Weights of a small transformer language model: 15 layers.
MLP neurons of a small language model. Each row is named by its layer, matrix (up: input weights) and neuron, and shows model dimensions 480-671. Each number is 128 + 24 x the weight over its row's rms, rounded and kept within 0 to 255. Numbers have three digits each.
Before each neuron's rows, "fires after" lists the tokens most often just before its 100 highest values on Wikipedia text that the model never trained on.

fires after: " ", " |"
L12.up1251:132110104099126086144145111122124145134080140084106137145143162145141166134144120185121157130069135085090135151102155122147143135097153161102141152119109144156113152117111132136153152136107116127131124117126131140111133139127082152168126101173135133106126158139085094129154117134107100134114156111082162158154122143113117160141141127157107101167112103106153170164102102107077134141150111089127101155144141119134105124093161142099139143124127144143104184162133139173104141153153117132137141134146144127143109121156097130154121125127151106130113117124119144153133129119153138131

fires after: "8", "9", "1", "2", "7", "0"
L12.up465:096140130094143141175139095153158111118081087081099133176125179137152148137092125111125097120109088110143114171104122137112152142106085129115102115092149112190115109154131131099158117095136115106123125110115133124119158099127129119138136134115157125143121085166111128122120074143120133093142158144133114107113141165134156129157118107095133144164122143112117137145128106184108100118109122175177120143134115133110081130159107112145162087120124099106125134091103166172109129133158080141162150081135088138163119155120144119142171138137113138102130108112134184126147143126156121127

fires after: " |", "-", "|", " V", ":"
L12.up1941:133087107127065095149122120123141110114161155139128103148147148113138129142114082125126110091126155123135102071100160145144133127125128144119117153139065114106152111110082147087144115152107094147154126082161121126093133075150112106139157145120135140135095116134146088084099110129188157134129133108116111163132115118088117141069140107092125168104095116159161175168139158122122115099096120104138088105137125165136135093145076106102139139147167081147082115113120118122128106147116080138127149107150109119147148173129110120140108186130084145130127079155112171140143101125115108097

fires after: ",", "9", "5", "4", "6", "7"
L12.up2141:138114117155148144127124103138113128103100074121121128156144147125160153172140103149153109157139139120137083139119135115077139181117126107135094148155047135133142078126127197112151137141130085108169138071132099099111144102115124133122123133117128133150103080158101177111087128144110174072113139116143104137135149159078163137112147094141193121162122109155147126144135127147119117124126143178082111099134102110131125104117132132132128168128166141104081095135081086155120161160140116117144130091169156126102104130137130115109124145137175116130106129165136101125115115165107101108

fires after: " ", ",", "1", "8"
L12.up2217:161133132144084135084148148177174125128125107103147123158114102115118167092177091150103102149118093119159133097103100136135170088143109142139134156131147136164138065152103108116144110134154113149106122111102148081168118143130150156108118113161122114116149167142120119132126075138156106134164118140137127086131135103100148120103161133131107127095147154131140138106108107109100104103153165111127102139168099130091099156131166119123083127152127153139136118129139101144132096099154104143170153137128145131070164136165123112123123111162163137156058141135152119168143140128167115143

fires after: "2", "1", " "
L12.up1191:094169120123144133113124142137105130116101101087096145180152167123142139166159146131147138136118126132190082171098155065105124151160126106168094122132129129158137100169153103122160123131114114175144154120087124119094094106119154139142129143131130101162119104190128128125125144112117148144160129110112130125120148156103174110119095112157110112148131103153123162112146153137136097104114082108134137113108152110128129160130133129140122153101110119111162113154117150141139128089166146129123140113124119082117159092130147108141158107139133141121134103128157117119158105127143113115

fires after: "1", " ", "2"
L12.up180:097135114175140109124107117140132128143083135080115135132127161094141111139106152116125117128133088128175148118140109111131140113106137165128156143119112115113113120109051157132127116104137114114109134142149107092123117130115166163169144166073138128091153144145143096143152118128128155140144124118099175111136117121156094153138152128127140128128116160156130162123128144174113196132110132116119130130120139135100163104102172146118134149091140100080132160110110150186106167105118127134112111173159077121135127111121164098172147111149129096128120117160141086151129095121160184119

fires after: " ", " $", ","
L12.up1826:106132109115087167101120091141129144158116141120127094118067154111128137138094146106108134114120098130117115118137106122152128080159114104128166117139149147128083110154082143123121153106085096126135106155110127125136130103149097111173089102123147152180123129130124117109154153134100107144120096086132126126124120159127091084125116140151154156149105148145115117114113097086153137093143114144124137161098104147161085132139137143111101131116147122125138141095082164161173121146132132086120118203105179180105156126104098119131135139159096148121089117160126145134120096082144113116

fires after: " ", "8", "1", "2", "0", "ane"
L12.up2375:130127125129080131147092125110141119126099123162126152149088153125133143121116150132109166117082151108154118157091170102144151115146142135103140142125121108150181138132121124115115070126122107154133142089137120122118141147177134133116110146149167109122145071117123170132147113124172162150129149117125094138169144159115127140115145189137160114108124105151142133128072098111100102147100150125130124146141141133143138113163130109130116161151157120124123191169176103175093139112124156153124122119144076135132136165134098140052114125143127158143159141136133115152131134165126130089

fires after: ",", "6", "9", "7", "3", "5"
L12.up1095:143150155161108135085160127148132102117142158140144103109162141094182115176145114158155076143174113128110062107117135105128120130138124105094142119180133151105132132118151117082156120146102091157151092122090141109106153135105105129098125123138134169142097088155153154138109143155163137107177098129132083101153099131131147123100101171108122156126099077169152143199107156119136096114104088123164111143098123133103142159138166140108138127145151113147177182133112137150093130140145170123127144095147128100134170086133114092123112152125160123129116155158115111144099141133148094145

fires after: ",", "5", "8", "2", "6", "7"
L12.up501:103159119108084170054119112160125105105113148108086128129129169125139111164109145150153108112094105090128089108110092123137151094137113081113126126120109164135131116126147121109168151128091111103146150137114172106123143146116088110084139111117137146139109125110133161091146131096118138187116130106121092172136096078143181109130163140117144142119163115166142108112157110129123139119106092108131088164156153140088121138132126093123123124083118126105087185154139099171142137074118137084145143132106097140136121133155101110164146128151157102124120114131119151145103098153118123097

fires after: " ", " ("
L12.up1205:121144102147093095113093124111110153169140103077090137118144175119154110140127132152141126154097085093122123143136141119131126160147166141091100140125104143122128126133122158132125120122115125141160116130150159126113175090156109146176160156068138133118104118132125142144141180141156159127115099104139127112104169102116133085099081104150136133114134129112139114106141152143138113077136127106127143126093129144104093118090104146129129097147098127158163130113137159150158169109103105096124149108083144148164136102122144120140095073166192170090114110157135110109157111152105078078

fires after: " ", " |", " the"
L12.up741:168122105132105147130137150110126110104098105138112131126126144094161172108134139119136119113122095106148122127093096085114135147145134135157166105155117153149140098097114165142180145105073091126133094109143144120141148116110101161148112126084140125100137152130128152134161105120135149127127114108160101105150095100123149086134129123107157176148118129173152090120129158133110152120115139129104049159145154110110118127093124173169131096148161087106118149093165114103133094121119108127126124109143127128144095120145050110107097123156160114164164143130143130092118125139119094122

fires after: " ", ",", ";", " /", ":"
L12.up572:120124093133109119102170106146124128137132136151128102129130110169152105096128147128076091148128097097106100149120109087126151138177104122126160147137133121183140126110130126118159153107124135165159133107176140108086131168093139132143110143105137092134149145155141128133115132134146137107159137125108150107123109088143102138125084174132149122084146121150109101131144133148154159092123117128091151153131119136212127132100170108114113130133147147103149166156112116143148112149117168109167105139140134115108136103146117157138117101104190107070122086167123121113156140135122104096

fires after: "1", "0", "5", "6", "%"
L12.up694:140171119133142119107171136102129139104150120150122136129112148119129123110179136139147124091166121144154087155147128042101133108173145148121148121097131151141120130115140140132148107156088111170107156130105123154086131149115157153085081123085140115113164106111130166126129130123149161116104129090142116098169133113138127177201106152097151118164116126146096137123137149106131127086133106106118156155120145130133106113142105171128174097128130096161135092149136153104157084155100134088166124107139109069098096115115140127120143120107123120137135134143121165178100107175145107098

fires after: "0", "9", "5", ",", "4"
L12.up957:111115146122149115082119124095150159161085144142137132121167144105173136139133120163108129115141122105169115178112128117086110094094131121123096174118156126106191132131081141116132124081133097101088156101129132104144160101103124119108167145151154140109121151165079126135107134122141129152126151102140143111149085101122123147121144145059117150116128140135152120111146096123121144087147141132103120143133105134122103102128115111114104103087150110123149168137134068121140113120142116129162152146132138096114150126109116116119143162141147139137126156147149174122139087082114125128